From a checkpoint of a small transformer trained on Wikipedia.
Size: 8 layers, width 384, 3 heads of 128 (1 for keys and values), MLP 1536 SwiGLU, 18.9M parameters.
Architecture: rotary positions, no biases in attention or MLP, normalized queries and keys.
MLP neurons of a small language model. Each row is named by its layer, matrix (gate and up: input weights; down: output weights) and neuron, and shows model dimensions 96-287. Each number is 500 + 50 x the weight over its row's rms, rounded and kept within 0 to 999. Numbers have three digits each. A neuron's up and down rows have the sign that makes its largest values positive.
After each neuron's rows, "fires after" lists the tokens most often just before its 100 highest values on Wikipedia text that the model never trained on.

L3.gate329:529555471536395466557532518466461508513523456467495460471448452508550389487505546463595545520496495395557458495535416526477548505468439460438389533451548450488468506469431527383493394538456489594556489404442421472537513549535538470457430602492570473583483477538558489595503455466510566453478458460519586443487484493563552588556579444553490565405651511539455503551572525506506457525429483511514471566484535519490486467540447499523542584412462450463472438564548463501544537394493560533517444539459529493445470481461582448457647430517437532496573502332553458519460501539476512546
L3.up329:469439547475461457525555420447494390537467426337496479510520598464420549446378515440486483510494540480580474494425486487468470540519526482451484392564491458483498552540492529507547474482542428563468502504510468520495514438596396463623524588477597488509466447546481503521597489528535465455464476592528434511423536482418440535445485430543567590535569545475541506482577476556437457459526451500443417493575609493472509514451511520565482468511479415487469374537475464462516395457468549498509588553524431541529416548447581515493604443573568542455481469458580492471563467558483489566
L3.down329:527475513518457520492492503574457555407498538507514488508608491500523565466519486531539582463359400555482540623522530481520521486533515494451457484489541528569471517446523534471451370465513407447445511487618437516504495455501542390519466474475541569528544497464458553453437510460378495471456541483609503509477496607584524588429475503548463525498422498471514426474385563532474484442438546561575547474543554461493501529542536608482488507589457461540495526563531561486524499479496507525438593504580602524471598496477422588530551473464459586500485535483502495391496499489489471616
fires after: " pro", "e", "E", "s", " se"

L3.gate649:510541485516533536494464440547466504647479546554518489548490504506489489520505489497472514490532541525572523508484469539518505493562393490481449460489464464439490442553427498473421478494433497517448530525535552490470475513512572511537517493604425515542409488566422526514457528414566525541520440530532551452549505556472526492436481470528558331427490514484616427469555523477533458406523523429538493457495500489415512457457409470521532434514543499568444553497528539564457466433555449496466481499531456549424501452495553558552526487539543543577526528612589520458563499504479472504
L3.up649:493583534437519558544518427501489449551525427469515529534487406422540566563449520415489498490450423479522444431596485554509481447560495530560590564494494445452489453490488484594522514571499542483544554475412483521499448503548518426521573480499535517473453435474580464539470458475397474534392512497531518492566415489606486461572411423517449522468565511620513429514502564526536501531444551519595446488560513479517540457478582606496407403522519451544580424481481464571487549462517435458431474575500590466435510499581486457509543457465446518436454561511406448457592425448488558434
L3.down649:474538517484451452585496553464512501568485460523430596500454470517505498488480468511390549545452418538549513439529508569514500586545440563500463496422616563518472356570523483505532628472421457471575495450519504519449442471451525453544596359558509523506418494416512535556535530444530518467536476482534514424561420544531515482582435545507494563450551473517516515516508552488489476491490564495491523474409481536479470523538486566518512496475547507457461492535409486494479549508484518440461499500483494529472533553521596546543415501590554415448543515475418457499542585439471558476
fires after: " s", " was", " S", " the", " comp", " high"

L3.gate910:497599557457499525553492491419442507512563524473472542462524444453440435504498471524539542433520467531532538544484436586533536444529547449543518508503431537405520506546483459498448515453613436466411481530460510408472570530510477532525547529527499455401509396527498517406466540375479565509601435497594467505458463489528580508439416498379557445423516471490490509500473490588550500541522482594531507573534469498534480638440532437443539381506430444489461464529487545523465427548493580540525517487537403483433592655512505430444513506510511476507475459550499465542463481433521469460
L3.up910:525412461485503541487382476531509518475425480464510491463465576505492540502500545538376430606411515532512474545506524462569451537450484521462486489546624431586549483531575515499536404636441496483501585451527499515491488512551526424494493535555524611560400539519490508536499452605517485558425531591421569576450492499430466526530511479607436559532433521503495474513458513482506432438566511422511491459528511510487526466540492593528477595475546529491586490442573471485519474460460505446551400559449537500543504419484574554467468542471498566500513498419519531466487514538527538559
L3.down910:512499454540506569454443538531540466489519535438479558549461608438509522439548546518436427562499440543483542403503527462523447561469499505447470471498604478570473530526569456502529264544480424513482452415484536500477489422539551493536515517475486630554493484469503472565499469495525444491487607480508610531504493388492425515495487474556470528511488580528469503556431515508428456461485581437435440525547493513454584442451510523520560578483503505542445473429527525477585475480498486559553501502462565529509491516405537509492436520384517508479485517430532528493451513526413492484
fires after: " s", " tra", " re", "w", "em", "r"

L3.gate484:448449512509535496516508583488402562478477479454457545565500474466501473568496444479453537558609531436488475519504427558526363448498491522521451374540471470504512493525510460496519574489513504611573411484566377412454485522561420525568487471458483444457453569415515458494528504495568529500455452519532495449446506495481490445445448517457522532549481538473489485513581415533483473491511392530619458486543412488527471484435558448464556552439526603476615532592532551464539445490492545564477495518498482430449448501527511534499395485487455489483529540472486488556490519464527514490
L3.up484:488483487541490492511501507541520467484502522449512514489426523453574428527460467573451511440667548510482516556519479487524447486559542493560567408407525511525521502480488382468520410574508580514508465576607502570431442631500486443523458527529459417504426525567589481492529539448459491552529520515499546473515539564424462470505505487422549417500613473480475474516526463518501550490517372503461531466510531564475527474520394407533484566530467487533557549474435477479585501505505523442441453592501521531628499556487548359515389464447505441480534517489476498518427539490506513580
L3.down484:534560524530513480496510519447527540497511561458535521499445449532472376463509534526391464471587449423420442508533465427527511537434474593497486568487509520529615514460447412563534482443522557642436532414492586452480546408490522447482419419544546504568509505442544468473495502559425466483487595513573489502364424534438437508480514456382512521519564589501461404539476482525482520502476514400441479545452456458430500467445483545486462431421475470595483509591437543493531431513536512517483533478456635509454451616507532477451574608522499491387475443540548517470476515533459525589
fires after: " H", "h", " C", " h", "H", "ah"

L3.gate1084:544540492503403451488516474499427352462568544471485538530425485476600497518478530554466536487448464505459525510483532453556381515550483487440511368529516366414444490500531488563497510464522497588507480471430445560521517445400528427524442497488467384405531538487518510490513504520510438507524682559508496609431584541528541510514554519419411515554594505487460483488537557549509520463408436460479495553522452463562595477509420522500498555475522509558467550517432542429418540516519482466436481486464515536509570496559504490523496530492472412495550417478495417589520460476597545549
L3.up1084:400504459493458488369520473536557340451493524566362541487483510560437561587431529589456553477509464497499485520504550439563519436499541425565492553603460570552441538534413495520462556488463525524517541476455523530549522473516529491391515547450551461552552488505586535515479519536475446502534549569444528495490533575459478498405492472526596619500445524557453449516517427515543446554443459566516463520480456559500468442441481488532456586567559465512500545392465533530506529525441550514423445506522420570493593566519501473535558453554492610439606527511506551646400578509509544490
L3.down1084:516421472534485559484528586596526440586541462520525566525558477464460552570510491609462476575453443402515458507549489556548710515535509525482393577485525645526477529514436507433484547541573439511454489443470510514431465452489476496545564513488515498461553553495603559481466520508432548555544594475630463528525548467428501488471560607522464536511523432523430489413522515465468580479504486461526560522432469463475473429513469483465589472515526529474456563463549480529502517489508472464556585406434494414518552454477481581484557507491534481413572446587538445511541479466565568384
fires after: " comp", "pp", " Cl", " exp"

L3.gate1345:590398521608432522495504548448499410463526520540461502541581426589430527444506568503421491471514501452618553483524568530636507514529494516542529421405445654469466543521564442486587579566546542497459516467571481518461463501515468605509395464510512496381488517466487501502397483497487354523565570497475517410517444503542530564553521494473508497501411456484425477567457474507469598508387451534488493495490453511452435533529527400494494535474447465579522501469473534534475587470476497440552527558477588434454564492514475506507484512543423497538492572514566452506438457489500430456
L3.up1345:506516501543518527465538558533497506565506481602527446541640529449512547522380472443524540370519438426576485580400454442388453538483501435552515480550392507539453495537615431458435416469665563432489482424529549574456540477532412521545563474467535441441489554495553546564455447467446473473481431553430409493511486440540477512476611508429456637503409465469507523499542464499479471437465545473560473503444510620463507438596487460480611473508485524514491567551391454484484483405500457467469432510548475416466500465525577583551480437525413532530455523443490504501429522530432504548
L3.down1345:503503553554418516494453492529561463460510580505506512544492477524467535531482529442555519500465495486515456448509421438558506401583604448507479528462512517593487426510598477493585485434531491554477491446552567577579496452529499626474532562519542517429507508541437565457562460456537534584548464439390460558509527499459482546428499504571450503499571476485447564427596445480517570493541575481485449488467537444438528480518501543527550529514548479490460469509544441505598465576518564455492601351491508609530592508479519459551559504479505466483484475459372541484537573505450507524
fires after: "ash", "ur", "ay", " Wal", "t", "h"

L3.gate1494:497445506522507418558468485564552511480470498466478445433432422506562551479521523518554476459454536489575508483379453604503514486529453513460489563551559575437533575416510508529418561518472460497536425592431490549506468594534496415582440563518446544525442420480412533475450455492529455429567520446559513543505430424419530563492479438434519518454470485468457468499519503465524550490452445472470502515379508593435576420508584420468569550566498443456434487509476442463448469559450566612505389443481484557474545571501503434454506464532393487494499395421449507540484561462571543511
L3.up1494:532570508394416574534510509566545493546469408484557522504499530541522526476533494549507475464575494484561515612507479445508517501410503556530521403436422582530490456479574496430463479553517499513502466502505504507412472430466427568556476453537468555541459576581426471463522446578503421468446501485407513460560536466438417467632452448521434503521483474519443501527503506455524534492541572537532483478527416608499507455514479504583515550528619501501400474446450540529434516516446498501501518614404498448468406569483498428492480556450495502460530465488504507526358607498583498418
L3.down1494:458492519312483513549531562487509501479490468522529452494486532519412453552510498511570541434560583592469445490528405527501562421470499455523552474576520557534435419516471453521563573506426591508520435461518487473549502451477450498511529424552489387521459558517437447571498561438501537447508488508528531561462521435512480455536459451503560629532493477583545581522467498500545563501481552497490524484517534497567497528609587519510412424571544478491515491531585548580477529473600447568492473468407468588526453361383525441515524499553483500559516535487459448508472538527465458552
fires after: "t", "et", "int", "it", " G", "eat"

L3.gate1453:561536394499514553533562469563508514518523500556519508493551436529468561492522526544496498473485585490507538446586500657575517508401599550571459469591575525443465506515547596477635553489512481541463447402483461532419548513419565503452395588483521528512554471589444513587516554409508491478567505503468431454474524358474439514458445445472440539536498532440487553549513604548503480539450542530562505501483577503493525461492543466566468513531501467468485529512465468544509487532650512557518503505576519453566555482445481501583536505545525625529532479451417511546557561407420452568
L3.up1453:478449582458455530515598485596538479485525533571575485506470566395581541540513517514467424584458594473559585517469531504574462562480462491483521546610504480462487517507478570487464408493502527455421499515406509599472501632514555576482469546512451601455491529509553457517484513562478509552529533517481506507430532472477468580492476502467550507545479536462519457552451554523514517483524545603457488477463530475531448520524548512469478475452567510501496582578560568579508440500474397559444527375573540561553467498420502462463583476552529564486431474429526509595510527405496482570
L3.down1453:527507427458476493566453536588471455417557505481548479462490440452589512465495470434523483382518524543454484453492417510479536525454488418491538492616519532377593484564551474516465492485457408491507520586466493544428582506444566576417536566400584527520572527490497455564473516512549420544545502498610544407435507478454513593467512455451447435521565438526483573566548485444561508547422511564504476503475553419462470524510446468472547550586382526445492561459530541488463493496496555423505450557616576483536480524484448524411448479564511528463502458535482625525547561453560482527
fires after: "iv", " |", "ult", "ient", "ig", "omen"

L3.gate544:487527532488515640480480466474562417454625533481433575559501595524512439557509501464520532402461531477544465535542503404521568447491490446447453441523497516502460429515449489505599605530438543605483528577454462459443604509486608527550561394525537544516509349508428436460373544515522589475475515490519479544516463493447485484502400527382541497473459564555503442492581466535552515473454546520557547506511452521513464397576465518535530577564481520555479511469439553481504517544417501541448390536519473479481471506548602546523524481475469534532522510461520557509485470543427438547
L3.up544:458545535554538527547493441475603494559478475508540498505515488492465531488519520459378532530518514509471599558511513515493556411509468506494514491577519548470581473556531527531582576580443439544506477573480540430503457502405398534381471555527547451486515469458496452595489501595527604442510458517522441560472468459500515550472441539508554493472488538434509522560544496519527446469389547511457463494466545512665500449613502443585452429528544460539534445557506489490487530476497524513472535507551551613505511469519499486509498521544485500500453511462455466452570470494483411498
L3.down544:457476424514488561539554480531480546486502517482477480485570507510512477467540454559489548503537463446410602542457484562475468495526483588367516558579509504465457419583519558504487672403524493557513505440531536488452500469502452466427513526411475612494465571366497470499555536565438527538527641394503490530618573465518569483452493574434468481534512535476485513442431422528524409553555495486491508535451512419509567581439555569458504489562496494475569552581562472540504496527450490481481525524485538543532426529525490486515505570550438511519488550487545410515528646535535465462
fires after: " f", "ig", "est", " d", " exp", "e"

L3.gate240:464528464486506473456577453541498555525522563530446455463487519505531525494555583499515551512535584543597423557502497499366501610464414509449480487521453512417511487498470528523461494467501526453527423483522498466514534468487511455568546450486523490453491453489448533495541485481450416432464419464460495553466497491547534504503471486480547563427526463549422574530554523486436362527464490578494523389521433459490447538503535554474540533527546527568539515461517538453434493431518558391474563517474497504470598521550453523519588524508442540540552428468499520451393561496496543488
L3.up240:424547485360534525522484479458498513443491622554515572578530479458461542518520556412496396526501525548510529534576517526474518509476530477518470501476548580476559489580549605542420512507494526501575553509568535428569514442508502483555522505512533481522468543486538561609512486462514340520525413439403489527488475493511586501556470448457501547415452484568433541514551468499540406422442591483515540473459550406382456493503497514401446469434459514516507465415504491408452505475422516486513546578465410516638553489451545502523547481429491442553480523481483602477477507456545580489
L3.down240:557509562493497497440470621505576519504486455501616415438461476452479414467567510555496338569514397597560475550435437468593469489467530488587524466435472500514569531513379404530402540544584478451542564508487489397475545505532504516513486526495496470442437479476537552507516454484561467512581487464555467524469538513560406544406589542492516529438572501494430527532571533491498532526480461572536512440452455503503434488549543532543453559509483515483547376459463501485518484489563541542460556499466498547453417574526554524455471561478539543521417508471475486483520544498551484537
fires after: " P", "it", " g", " G", " L", "g"